Weights of a small transformer language model: MLP 3072 squared ReLU, 13773 steps.
MLP neurons of a small language model. Each row is named by its layer, matrix (up: input weights; down: output weights) and neuron, and shows model dimensions 528-655. Each number is 500 + 50 x the weight over its row's rms, rounded and kept within 0 to 999. Numbers have three digits each.
Before each neuron's rows is what it responds to, as a language model described it from the Wikipedia text at the highest values.

Description: Word-start fragments. Opening pieces of words split into several tokens, where the rest must follow, such as op(pression), op(timum), ide(ological), de(vastating), market(ed).
L3.up234:451420455492492541480471456521596588551557469490548480522451499518513438473476376543524481499473561536530453510596476471504529450457562458513419451534600492544529459549467476420463416534498524539594548468468475511491472493601504550549477412522556530507576541586580471503579524604545488452441459542571531494499525512493528464560451575468468536411475492516500560426515537434427508578561
L3.down234:521543564452440519587509440541539478493464591453403445452463473519528559488442410535558419510553549509449538550543457453433543473547485478519533484499453595565511478466529505560524567586376537691512546460576436519444516441478427475557522429478520464578458384589460506501491599521585564469495573544513526363538561495503498619475492521424495501413460529436454578488478589472586496549575

Description: Table value digits. Digits inside numbers, often after a decimal point in results and stats tables (5.8→2, 1.1→5, $125.→6), plus mid-word name fragments (T-agh-avi, Madh-u).
L8.up796:483556566470521471498480435545468480463494379539417510577451576534485453439567533459570450497431552431550409541557467523475493503435538540538491465503515573528534549581478559423525434572501523502435506426479528541578526449487427539476552527450492517474571430498519530503506526489424440483456605547507522546439497448504575554472553460501532482486549485445514566523422475410598476538579
L8.down796:484559549523478494520542419551530473516538479504557455490518542509465452542479556516539471448580440516513493568479468563495455562461523496559477596590425502515617502526521532540485476447458547633433509428522500548616495496507490440494502561516540551528479425510561534517583474486496456403483483475479478444466548533543519508567519430517503513538522428453508551505505409534591565432488

Description: Match opponent prepositions. Mostly against, over or to after a sports result, introducing the opponent (2–0 win over, loss to); also scattered mid-word pieces and table line breaks.
L5.up973:533564467432503513396429519481434542485504545523434472521619472511526437504493539522590504502507431495527480546543435574453461538501469525398402569490477539439500523432548509364517450534562526555521473606483556427419579473490544491546506518546472497440488516494524597416479559572467601492524522516522535474441472479423510499526493491501432566481528489418473540552432570459483517496543
L5.down973:524500413558476541456473483413544575498513474526493575534517441496580499580457559489563580456507497474464475409510490548480541537436473547516495462509509550400535483489463401495409471535552483478489579537445565512471492551485414481588511394495536506494489507414606530371588498520510409502480497554490561541471486456429487369446428503551460498476420522520460525535500565505550514582519

Description: Word-final completing fragment. Short suffix pieces that finish a word already split into several tokens, mostly names and places like Uttarakhan-d, Kilmarn-ock, Han-if.
L3.up1862:520566499464462582466544462547609480461418503438559545568498596434546543547505473524456493535458468533482441453494532424461449523427479613425445476465557528531475478438531549496514593423542523475539430540486491531491495489481527529452503491412491476561544502531529539501517459285457472514470570503498499612506548577473487505495578483536453567483475528351581455545459484444480520560487
L3.down1862:448486464496611530558458481392481451520471423524486552463480481483482401481488553424528529508445582441461491521339580472473512455511438480471500533442475484458417545518448576516494462544494457565550567544533591412597405469437597554575473506430453455533559459503386505498479535481545437496429464472471530514498481541617383553468556586554405500515395530480494543522463535519480395495475

Description: Preposition after fixed phrases. Prepositions completing set phrases in tables, credits and notes, such as "as of", "adapted from", "to replace", "qualification for", "peaked at number 29 on".
L8.up1167:484444487423446547563598490568429479535475513525391453521525551518523569470486511476446478502550415524558465502486434543531506601554470530477450669561561488471394562561578438402401641486468475460549571360512508495533478491523597411501547475472521469448518451497492510573490486463508453500529615478485461538426579480388543465439473511393484456489482519529566481527498497437472447491477
L8.down1167:531470499476431463500493475409468396480489484450501510504526547586480506438510523582520498457464495528489479533486433578497473454505433531394521475442495473441496498473527467433487522518538563515471541437515482455414543517444500523507590462459503547428545491556552578554588506523570532517572503682543539559473511473471518504596505536445495608457484522492532456491500520522532541531424

Description: Mid-name word fragments. Inner or final subword pieces of personal and place names, often foreign, in rosters, tables and credit lists, such as Ram-e-zanzadeh, Ghir-ard-elli, Bogar-de.
L8.up2652:508479425522504422412440512511549402451523501556426464429588374581509474489446531576471463488489502471529467459466522516433519481505493489468436480545496551517495526476551493535481575431402495552501500490529503506490522532454477542606550680390527493470468611504432472531462592387558449444442475565475504511458476415520494562466509527474445529578417508438585551514508427503542553481504
L8.down2652:474546516481488504444578419520568568528560340404488574487525543544474598516465515472499553527490453460499569478469466514352439593478494569585598479422447458518541511509445503522450553524493425527468506439619446445608485538453521640455472510541484521528467598547510488486405435447587448528579561453492537468497440524499460537518460597511502501516608530524470465459502543517529556588510

Description: Mid-word continuation fragments. Short word pieces that continue a word already begun, like ten-s-or, night-st-icks, Tour-na-ment, b-ri-ttle; also plural s, ordinal th, and "and" in section headings.
L5.up2953:498449553483464395650447474655486524564508514463523576605496570413505485441491488497484576605525524447514532440561494518607393508527472451489402456553471491498540478464485480501518540562540545478533566503574565554517479539303519448518441489519418572497443560482549406537482494435483495539561458436476500459549457505514531414493513545564500451557411539531463544449491493463482473429490
L5.down2953:466562420516469508388502580529357417523541500479410517578552506496528461507448586579570477441547479489559458488533454593536518517400441537552497481522524461557487583515400543443545547504534546466511534438497542514504537467539488458519506484517458565549435481462433465496478440606453528495481453508442582531477471558482542469457418506524564412454497509541481589516481507546604431454466

Description: Mid-word and decimal fragments. Fires on a word piece or digit that is not the token's first, mostly decimal digits in tables and stats (5.5'2', 39.3'4') and word interiors (te'ar', remin'd'ed, Har'bor').
L5.up1211:453517541663433531527516457466551552498461600476511581577493521498457548453496471512477573539573497540519478458470423502494421531510542537461493496447500473483482519573597420522458560473458415490474572487490471469458457565482529440510474523453495513466560492451535540534532516579428456515537517415577509526485464521437516477396545525500470492455458456490538612458471484384503561567480
L5.down1211:437475476511543401506520481481485486514523511586535540458397515460404484487418437543495642376466514493551499529532578492580546444473529636469486565518531393498450540482552462575509557558520485590477541423552434568542485540670484478465498544445458488502506528502544468510443533450454512527610479554552532506532544397517514450527534496574507496496524527473528530447446448480513483496402

Description: Predicate-starting "in". The word "in" or a word-initial "in-" piece (invitation, initiated) right after a subject, plus verbs there like issued, released, carried out.
L8.up1689:471637626452501540499499452502346441494432505466549494386528538484553459504535523592604412583538539549543458579497461498445634505491500533467553496494455471534508551449407407530546496434547456483513512438520579571475583471533530492493423495495534470460533507449579531477551515488430488451617580478525408488514550518563550480533503559448423607488563373420569462488405498427489521547524
L8.down1689:512524406471574565614494531432518456489541445482480564345488558463480509505562426403400437494479480383491509509478459599538559466587466535514481338625540543491517492384494439477556462520483450434581434514583504522502552458463472408417390498445493608556539538430558525481534387575457525491448508573538444474515529479507484592586463514402566516534518507569593481514506560520511511526537

Description: Change or origin verbs. Past participles and verbs about a name, term or thing being changed, replaced, coined, retained or derived, such as coined, replaced, comes from; weaker on decimal points and punctuation in tables and chemical names.
L5.up1489:533447446455576423508561521438421574494503475582433476492504468401605449497479532527467467444414531630541506583517491470515544499572483602540511578430393507523527512453392389483515485522550537481569464544532526494390526421505454485481532512494484493454570464459411548506496437526516513477542586510572453514519471453516502529442476509479465507530470574512469510413470507519449570505549
L5.down1489:517438429489483532498588527523452482487517461423521481451537565481414512573480568532528430527493459478599554531485487505450521521540474594459512446549463439506499471458530465471474583477554508517620520576518455537532496450526578476482561543521469535449541456461464549462491453415523478437424501469480590536561452458455535557550453548559487514547602510495440489498535479446641543474457

Description: Passive past participles. Past participles in passive constructions after was, were or be, often word-final pieces like "ed", e.g. modeled, treated, put, used, spent.
L3.up2193:485528434531418494498478543476401532498604581493508536577480450516579494546559462486564558549473465509479523482448397509451497443540487566501523521516610503502538434539577458502523503532526477461425524447601430496425525384485457353534448472407610421404435454418527441644570433538504488512462442475485608567471634431482514403445529514479460517520497441578574435494490515663446468381532
L3.down2193:515559440408484538505513520562481480487474557515482519521493535439494413483455500506534493378528456513544542592561636511546478566470524544496382520391480385478522514560550434481491465488498446568457542487499448588500531447519523438527530499557442518539529438426468535492534486523418459526501494609542566514503534519534492561501446546545615506570518492406533552478488494438438588544563

Description: Connector after name/place. Of in "As of" before a date, plus and/after/from/in right after a comma closing a place or name, e.g. "Bejaia, after"; also final pieces of foreign names.
L5.up2685:516508491523448541570430522508545527559604569549518597360422522477591409558591499521463422483418407428552487510427396571494480409476614501550520571447477545470538522532582549494489518504494529510574501516397538508402586508422449452575451395470394446607475502562480576542495506458504513537529491544527528492507534473494444577406470517558479538475494507551529540464470481531505501495548
L5.down2685:412469577522582479522473538491495552454504483503487522544514546594456469464469519490500531514507564516535440450488472535525550513505516556491543454409477479471506471437473459518464418393523494600469455420477539487522465466431558493480392442509478533469485450445545592512399539471525555633477538475611532449456489512492499429634543529498448571607577497540448476509578492549440645525446

Description: Head before its object. Fires on verbs, verb endings and linking prepositions just before their object phrase in historical and political prose, e.g. prompted, issued, fall of.
L8.up200:533534530549486419589422488456534480440490452480474444394416636412478541528554520507499574550465569534465546516519530536615515497463535491445556513511537494498510583499471441531483491474558536439515620429511418526568524494592429522549518474464570563459497504463554471571450533502486466402611468466484476546542433591609511515476501501462505421437535464495539433379453506473473456475407
L8.down200:428481474502456458434594482499491515524549514579547425364452493521517525528519520554533471459572456461476509473431466501574595435481499584428561455439589507543479491546465468483477523511553557321434544478508481496442458478503470464433541565475510554503552415571550503421520528492467458492490472601495531467610486577441530488531479526487531573576562466565472504496497505422491511550496

Description: Clause-final verbs and digit 1. Verbs or participle endings that complete a clause, often in relative or passive clauses (narrated, listed, sampled, sold), plus a leading digit 1 in years, list items and formulas.
L8.up247:552483485490517565512404626442493534561518524475496522468432481585443475536452389478592463530456470558476446504476543524394453546464510541482522499518538472506526455539469478514553505470553415508454530575519460517529444507540461540501485514473448398544477484442526506546549479485397484542493513618450552485554545528500438551503464475516531489465479541525496454511623518478465512526531
L8.down247:445490550529494470530548416470431513494469477520507511473420517547478531503497556502450527417436478562431526531432603549549467478540535555523463556470493564570496524456446535500475539502449483419488477435548489449620475488457500387493474451531548515532513480525480480494568480521490522512563486479516472522496467440570547438603468476604483482534499459414481504416482477575575543540546

Description: Word-initial fragment "op". Word-start pieces that need completing, mostly "op" (op|portunities, op|pression, op|ined, re|op|ened), plus other fragments (s|ym, S|up) and table pipes or colons.
L8.up1229:477501539530520562504476501503422619411527545453571566442499503510430486495493479584477405537428505505536558504568511508536495457503467399470551556533506517530506486442527628560569512452468509517594567609476522498481441479499503434541557499538542490573463488494484473549505454531499486525488553470543527552462482603419527422528399557536515441411473556505458488516563494540429450432508
L8.down1229:529490488445611495433394491617462510517411533445474434526449437562463409575507503468482502507507477459497437478533522487444548543537516580562381525582545542496484521485523527480588505496424500561606546503441566422533461501478451434552510522551458548520560585569564563402572541589507491475524519482533571483517409530478526451431415431444534487495519453555559460434558509512447500543493

Description: Mid-word subword fragments. Word-piece tokens inside split compounds, rare words and names, e.g. Tieb-rea-ker, night-st-icks, joy-st-ick, Note-pa-d, also title-case words like Dr, After.
L8.up2304:459529437553502515507468553542531602493476484427543458553480533485533580464491463511435462484462411376565425494525536551462575452592486499454542534525494515474510498509464465457507372516482490519437534473522416561530512444540437516513510532489503514501539485518449522561531447538490507609547476446521479479447550497526428492501448502525497482514443477537517513531520587533469455615518
L8.down2304:550483429651502514521386503512540443436563512467546513402475510515513531581391527475529459538467538533484421485561517537589503651527516515472519474450560495455578528513522541541542529586455482531539526521539406475453459571483495466536434591440515561472479496540477551532383416541551463440437454552455440541424516506423526484537567505402497537558474491529454545471493460490616519579436

Description: Table row end separators. Pipe or semicolon separators closing the last cell of a table row, usually after a number, e.g. "19.9 |", "23.5 |", "43% |"; also scattered mid-word fragments in prose.
L3.up1078:406478544448524506575403536523399597506482451483424472447501483378537460553547503547486545468576509514518474561541417500499479530593565465492586444513483447508544438461484500507552530495487604489421584505522467526436461514426551420513538533472442525489434535511473510493553505543477464554453539529504548472463460490520397450488465454544454407552416497484481534504339568479424588495540
L3.down1078:445426464520509504525493561470541492511534440546551462548407521430500563500476560480552570525511453427395448526471571543520437552470561491458544522549606496497491406484480443530498445465477434475535437453525549487425439477484517517503554517431559582504508593566526578510556467420503470543480444415462431571455529514557555528434533536532587546512577489496501493433577515588523577474599

Description: Track-length time colons. Colons in durations and clock times inside tables and lists, as in 2:14 or 2:00 p.m.; also first or second pieces of names in credits (Mar-ion, Tu-ber).
L3.up1474:483547555483531619532449470482538479459533458455451583419563558507505504491480599523487498434516486613488501495613615456584521403487520490403545474457365466543518444542501467502463439535483489527393447486490399530534452470495521454572430418425474551573525421405556500477478488558446425532479405484586531510473517536545567395449535497487558449533572589456473537531528488478433494437527
L3.down1474:446464439495497470528439487550500488561539545520435422386503492507482459513522497451489485486499489385496500575547511466534520533560611574500483478590582479463437606600539626518525574451472525533522511550484575533502450476512543498540565439449428513467500513456546544479472537581503486467498523466551389529545486536453601432452460525560477508494532474553544524443548496406452522481530

Description: Decimal fraction digits. Digits after a decimal point, often the last one, in tables, stats and chemistry data (379.43-4, 42.9%, .791); rarely mid-word pieces like potassi-um.
L3.up1267:562460508523490445428560532441540436547492575465554548503528442537512464457539422543512429462487433477483530456563484432480436497489484427513492518568547478488511497523523445483490478458547482579431477399485500465498506522582528456472547465407483570510435473548494514492511643544491482607476355515500466428520517524490537497536574634583616582495548510505473551448484511500459480516559
L3.down1267:491574511472513457501489568465493536447439513588494473499506509463540542454456442486477465441514444392377566480509530546499559491470483526498437555523585560521475400497452537539499536555529473611512436436556454486545548481520530541403584509435496530487443403479501507491480549444478489582505482570476543549575499499422554431521590467611531486533557570508495520398419518425499489519443

Description: Separators in tables and lists. Column pipes and line breaks in wiki tables, plus list-joining tokens such as and, semicolons, commas and as between items.
L8.up2944:506432491503570421505589534454483565496511427493476499439502455418433377467394479489442541549497497517538491480464539483485495588520475474538478428521499504534546498457476510523513469474540422524589489603406350483501488526495455519541485482425491456383437499583444462450541452532462488425376516496433436491454543458472458492412457464475472546445541467494550554552453494544480566415588
L8.down2944:529585549510438408481559539517496500472462483512472439491484521506513492489489459532464410555395530528530505468443475498560459530472475475487411462616551563478538432484385589466481541532534510549515531503581555540559527545508552474482555488544424433471484506476470479389520439521473488468484443521425445590477581538534467527510524407507426499484455454374512452499537512532569466561489

Description: Political and violent actions. Verb endings and action words in narratives of killing, elections, courts and political support, e.g. shot, lynch-ing, support for, unoppos-ed.
L3.up1929:477455524511509483476488638522534568493431464477504559481543464527509502451483491552469503465487468603548567439518480514465511562470469451501495434463342617513558541476516545328486496533521514508534474494442531519420499387470496557522464609441510531522561592525522480548492517479491540524554374515516510506441403524462439439448461480514577511518479476491434503518418583511528525531507
L3.down1929:497445534547539522539521515408488432521557504475445538420453561486504518583536461443493519500483523431449534505549543515497513507462548466508571516624490450476487506532543601536455523531430469412464528508478554506498521440487545563441511600471512432528429493480509495455506475565529504500460439547387615499486513478610509420508666516524522534477452505424554508462628566522526490579510

Description: Sports event-name pieces. Pieces inside athletics and swimming event names in results tables, chiefly the "m" of 500m or 400m and the "'s" of Men's, plus weaker decade digits and Jr.
L3.up2829:516500495426518524491499497506629428550498425547511427533523438468432413466482532503521442547551543373523603476535599582554438471524593478470503527505465524609486536515508422524585470455521472468491559391554484521470421579579471463484517507553510479522476549497556412538459469547547444437494451544498548430463484450512486544491580544508444473416616463524526612467449658447510505623471
L3.down2829:451428502579536451491562535449460496497491547493541458472526426418477581443495423494535439497513549614447499553506517531509496511570542499542481475511518459492527460404521426542529552584513486470544566406593530544490448465468548545501457530525515528434417404504490644504487446466490465513471597596410494488474459541534488550536521473445413464479522536444423586562464469542533538541582

Description: Word-initial fragment after article. Short first pieces of a longer word split by the tokenizer, usually right after the, an or a, such as in(nocence), a(ffiliate), du(o).
L5.up2120:464496445502457434607537469560512499478487526428487396448510481574512475559565497481465471502566489569497498455492488457481521534521585490500510534483489423560583522433453371513473420474525571475550408477517568469543479477387533498447426516545547487562451483361562506491442467524540481528558474624485487471474475484493477473540462467481504566461561505452537476494490457434468554459449
L5.down2120:510525528545554609542478489515496386552493502530400546543404580436491446432470445486487523512557540508542552504568462589522473575533464566545491404488507562423475492459525421459479508523515479635457449475575480470458428462509520536429533497459422427497456614536523565495523494594511480557545427432436481541456419523485487488485546522483573483499570410476523511449529563448506400520560

Description: Opponent prepositions and table rows. Fires on against, over, to, vs naming the opponent in sports-match text, e.g. win against, loss to, and on the pipe starting a row in sports/results tables.
L3.up921:445487475485426569498560471535538557535556595478523529513468396556497483483543463483444576559496548492542469534494434496508468467552452495440482504471375465448537497458502526454443472478426501562483578487494560596539510588526554491519543527531541542504453542515572545519544495412377525412486495584546458559468445501599433518545531467545431458518545504444553473609581456517610475423482
L3.down921:487524485542413515569470442534449480455505474533477439506502472445484518457518526513456489429649494519511482499483521530488488553486496465569480541532404516416428476491578565512569565489575564506526548435498531471558557529487492557426523621473506509520382502527640466498587496557430534405533512581476541547544485487474593557515562498551468522517552590495542501496535486506436447536460

Description: Inner pieces of place names. Middle or final word pieces that complete proper nouns, mostly place names, in tables, lists and infoboxes (Bangal-ore, Day-ton, Milwauk-ee), plus inner digits of table numbers and US states after a comma (Illinois).
L5.up300:515485476462476502440646520522542473467584516491511554531437388550414496489463558495544507523553443523567499429482443478495441512522443496503440446514466455600515579442530477495532401503434462398457548477502596429452494507468577530579621529552559431510500423492467398468510392561436461495509440519585493509538612537486420448513561560613448416585478425419484523400402492534536430472571
L5.down300:406486566417504525532513463437483501452465523545565346436507444582499416586513488555523449548482414495577542592519472435445515517553451391507469506505428454531532495503525479462485457484545522472494434464474479533575527503529510537587501500504559500549572601518458498460540427509466451585491435566529479433525485601505530520557561544532468462539521483440424548443511498468457555448545

Description: Table row endings. Cell separators and line breaks that close a row in wiki tables, usually right after a final number, percentage or "affirmed" cell, as in "9.63 |" or "45.8% |".
L5.up2774:514434518425518344539561559470495643555405544411598523461606488503506508590512545459555508482457402511540473585524575499463488471484362468529534485506563515479479533438474425546507552429459507434468546474505421484357530526343496563551571543416550447457441553686500458529499572521560442505490559452527523478540523461444500435475511565490510478504455410500454385559445524562486571501491
L5.down2774:500494415488541522502495513499492480401563532493539455453463546474588546533458511454555553487483477486436481402512574447523591600491491468506580495493537515489579374416502410558536568484570444550479405533523551437493399447456605486462450486489646475491552415513487548498577465481510489526528492512505395494559558531444564583432582499540523484448562471516547531499447484558472461494497

Description: Spatial "to" (direction). Mainly "to" introducing a relative location after a place or structure, as in to the west or to the left, plus some infinitive "to" and scattered word pieces.
L8.up1921:497499546446574487430400478484500445513501522538467576459499492528520452460580534566438627517503512452493486515629490461412404509479542542499558530476464443569552484545545398554455539432509481498575523467545538510508588459447501492458570451462448532424587479542526460609439549572547525504513421548428526495519492504532391526472478517538461532457466571500424497510487505449422523610563
L8.down1921:513521513452510566527549494482553543432508571576483547508469516437562517589523544533482524509525453458499444492477523512486425597537524500420551560555527479511575471550497573561440471478536452439517497431489505523571503461490458530476530523546471496425384457549522441533539465508501598472496506543441480577520505503413507504528455548438442471490430547481483537561505498446455389573575

Description: Split-word first pieces. First token of a longer word split into pieces, often a capitalized name or title after "the", e.g. Thu(ringian), To(ilet), In(dustries), to(mb).
L3.up23:516550505534459554427441549467507400448417572511540509499543511497514549493480489579452489572574494489514582480470515457456541537444464537476498511521596432587589493454580455561511552487464558622375428561447558558518516412496610423518507476451547465464522476398432430557459563584463428490600521478481462520516582515494460460454408496427473507502515533545435528473563500513533536469443
L3.down23:437504504533556509471461528505511509526495552471518529461435470512485512445487486462478408538555504459490402541462489603478510494592556438563505548498575536467371567510529459579491544502457475649435412478543617490489534535487571528501554469442502493476491482526452577414503513450508523527503522525524497473549441521541633469486472554473488491476449532490516429465512500590506514537411

Description: Place-name completion tokens. Final pieces of multi-token place names and the commas or state/region names that follow them in locations, e.g. Rock-ville, Albert-a, Riihimä-ki.
L8.up1325:494513528427426534484516473606532508487481538473523528453436533464441472491545465499478421486494479506500421492520391492503492547460589424521461549525580466439582501553516443448453469584456482531548552491502491426516415448518538535537513493560526516515464461510454561470533512546512474445492531461495556548513529516572546525532581520583427589502571447431565539480503476509453560522510
L8.down1325:528535522464485543526555468459527431530506468571510510431502555417478419610493544552509499563433546599494469508520534541520479495582529524485536510537495501501408444442567421498495477514496486421508385547452489528564534488503486497523540633552498592534505436400448488502531506509486462585452471491526444632401528502603435397475473556513429499541456544460482638557527461510507578433572

Description: Mixed "at" and table digits. Mainly two groups: the preposition at in running prose (terminus at, sold at, controller at), and final decimal digits of vote percentages in tables (50.19).
L3.up981:473510540473530462558535464597563487541579483494477508485486427524423646475497499598507480510465404551548507458531403531490567531497575518491469545544588473466577489537543419528547505499544494519403523414472548538432518477533538514500510422477514509550619452480536471560519510531512541438528493480538450479536553570486491606469535479546509432415566480507470542473491484452474558520415
L3.down981:442459494619547448529541500494506527463546473412456462426517549488522465521549445530516387487560451429521550472556456415437545479493430506583479495500595451510527461557518521511571583507550524527498519482399558571497508504620519558450499484524512500524587440551508468543535523506498492509462432600498524547526456622469484447480557461462474526464516454572433635454441470571539459486548

Description: Date-introducing field words. Words introducing a coming date or value, mainly "Died" in biography detail lists, "of" in "As of 2024", and "Designated:"; also "(" in sports stats.
L3.up2073:493457434500584479448469553508455459531546503472440590489536503503480500531566471523498487592495470501500541517425494504479467439489493524481392521516497482496474526503510401479463466560591504478483475468520478495447471472420540551547533414574429482511481490458512528575495582501434552441555434567573469452485522519517505496580499537576474594542592517564526494551466559544557424521381
L3.down2073:474511548415561523468494503414525488500513574505547422585406563498587501623540503447575486448498462501522548540484522504557525469454480516514488477460389477486446518514582453483447602528596517521482472421493527463550542513381496502545534476519540516506496481547550465591436471413542496475482457526467528476470572507491502505470404516502479531506519522557489526556485442499561430520434

Description: Prepositions and name fragments. Fires on two groups: to or of inside fixed phrases (to the West, Institute of Technology, House of Representatives), and mid-word pieces of foreign names (Chi-ang, Kha-chan-ov).
L5.up2105:465492527506467613486506485453475451527511491539547564532500584610453399377581535501508507547446483433540482575557424487462502478389461477487491438385524426497478522446512459557523417453456522487423513512583496540510508585377491509518484424446415531580521542522405492493453595513491445509419568531423534578540453486402439429467498452546406432527454447555447452489511560502506547520459
L5.down2105:475511511405539403446514537446390489514491439549500622521513511489423419490499501411502440427408465458461511552479393448505495420454511483543462448595511423526502494480501446642478504497567471475511455556470519451468557463532478436458486573515492505574336467475476460493595470563551553506464505538451491447489581581504489537558565468419443487450548470443548454496511539631589440511501

Description: Inner name fragments. Middle word-pieces of foreign personal names in lists and tables (Alejan-d-ro, Ram-ire-z, J-í-lková), plus some table digits and pipes and sports-league words.
L5.up109:447415468463500445437421479534519534468475455522509440557519525495480532401515514499379514549486471436521423477420590525513516520457473502539560535486406562475437539544602455525469519478385441464516504468505468393476508557540454455434594454597443516458580453479462492528485513420478557443522527467586458539458566460596540422443478515548490485522498557519527485564482519514538548581499
L5.down109:416542538494526570487504542494570445429508437532546438546474512553512534508557504502481516385426542457497557429521585465403517450548545480502451506513426485461422451518485509366412447528477594458566557443473542454489474442528601541543475445533532555414617541522542389462497485465503542573545468551423525556506455517598486440447477484635488488572509554488604528527523486608532591498487

Description: Complement-linking prepositions. Prepositions, mostly to, from and through, that open the complement of a preceding verb or adjective, as in failed to, died from, married to, protect from, difficult to.
L3.up1036:517487454510482562472585547503601561595438524479513479407576520508446449504549517470554588511421459470464448480533575493470476499507489478565555602500514499494528455489489465497445495447560509541418397604423507463501329500450580499517522469423453592530558546399492484565520545543503451550497405551532524489598497543535489559476481525521438550460654580523584429552518495446458559473456
L3.down1036:461552507457478532574549505500415426546490526431497564544577516517433425436440518605477540461512464472470518559511514464465496456443441502492498465456477498508573480515563432494498464489477509462466523600546518437503537473470527525517457511449474547494576572470576504559582541579492472469495599390488506549461483627403445492516510470598576534496499541451492449501501494538521428508483

Description: Support, joining, and year digits. Words of backing or affiliation in political and news text, such as support for, joined, supported, opposition to; also inner digits of years and year ranges.
L5.up2321:558438467493521418492494426492527539457416487459466476454488487455491508524563430524469523361521457443450440531534497513545506522507479489461443542477424587504529411520522606498468481532492527476481439497479467525462407447461509566400577551560480509485402500517540571520556566539475548628531473585524409600415539504491505374528549470563541577492479514502497454560495593583507472510500
L5.down2321:528503487526545513365490543548488456552538400620521573448473553484454488523545459415570514499528564453547534401557500428496556480555515435499530449477467536440517467517497630407489532533501555384454568579535543322448478522485432606491484476472548534487513489599473529548500529486563485526444464422419516521437598538599506533375528580450468470531533487406462555516513474525405580457470

Description: Table and number formatting. Colons in song durations within track-listing tables (4:25, 3:33), digits inside years (1976, 2007), and pipes that begin Wikipedia tables; weaker on stray word-piece continuations.
L5.up907:519390472551498454408533481450403445554480513412449551497499571481500487473465456428514536555562459531531583583481462559499444460500585518533451423461533509557618477541563548533457477511503532533512541478451565534561406532497531476549465511516465457460457516477502493533508388597455471583544528490433551480518555504557585614465503504482461565602550490550592491566491504480453372482572
L5.down907:476521433509477522537494464503505552475471463500531388598447476490615439569478532574472559544531439449568480492574490492527530532497517515500573463482559520571492467490545496494435508432471485520520463534558467542538511573438436476571414430478497525525463415522445521524585508322464514451473472412417440433464456590517521461519414512520502574543498578506484422523434442523484410538478

Description: Start of foreign names. First or inner word pieces of unfamiliar proper names, mostly people, in sports rosters, tables and lists, e.g. A|bha, Mu|ke|sh, Al-|A|bdulrazzaq.
L8.up216:526489446516460511546508533422415583446486428459385371538514641538517543535565447538456513461402458430534444447495437523537445501610487609450494614451561402554493531470482515516514478561509539459510543524498526540441515515499490533533534481447530570480547484513492550404548525464461475522489578558478467433435407491514506525501560539560477476516604548466555475480473585581518558500484
L8.down216:582508524553492572472465517499509473423564526554499575506504529503472528507622514579580480535500508486485527411461528568459520505503480451500498516480420553503451551530570548540407500527453558556463484440517503551503520509584489442580481493504446494399500473531541456564448628491478541481448500575551604531543535562500550460500642383440532485592459529467577466516508484626528432436445

Description: Word-start fragments, decade digits. Opening pieces of split words (op in opined, em in embodied, Work in Workday) and inner digits of decades like 1930s, 1840s.
L5.up2555:562517567497500535507494542526510404573461452420407453597435536541536431456476539451513531573554529537443409506521448439523495522560451569484524483431461550499463569379530475536526497388426483512475530568528487476456504526453554562502548435420520528539565437571471434478401561555517466462430519488513614554498523452481425485484544494466445508499566458500463603492464476570400465478508
L5.down2555:474505496529564528475485540421469500504481561510415469519452538568500424480486613489438517484496601565452560517483449476475533458501497487456506534537486614538641602500518416493500544490460523713505566523481544495474575537545488500638475445505570457524483528534543531422443536558521450455524462513464531513437421511498431510479525508523494442511474512513527606512507594550470484592509

Description: Duration and coordinate separators. Colons and spaces inside track running times and race times in tables or tracklists (2:54, 13:52.2), degree signs in coordinates, and newlines ending table header rows.
L8.up1246:538446558526403560510631509475520464495405478487589579478474506458494513482508513587413507449501493531566490533498464571564524381422535578452511558570538521496412501550494596473519447529561458550550553584449401492458514513550438494533400543541541437456507563602554475508527529543452403428475532489513542398511514519472514403476525586568449504553472538415539457510460448510452466441497
L8.down1246:547603421462477553499602498472530509454483545478495530544514460538591478602449500517438448460465479516529553507439560427514540455477528569535469537534459543524421506462443465361519501485481475555513497551441506570477527579498534494500553487536447466441448477481549492508578500462460482547382519514558564550511548411501490447532524467509523493435573473448444451459513531493543517479444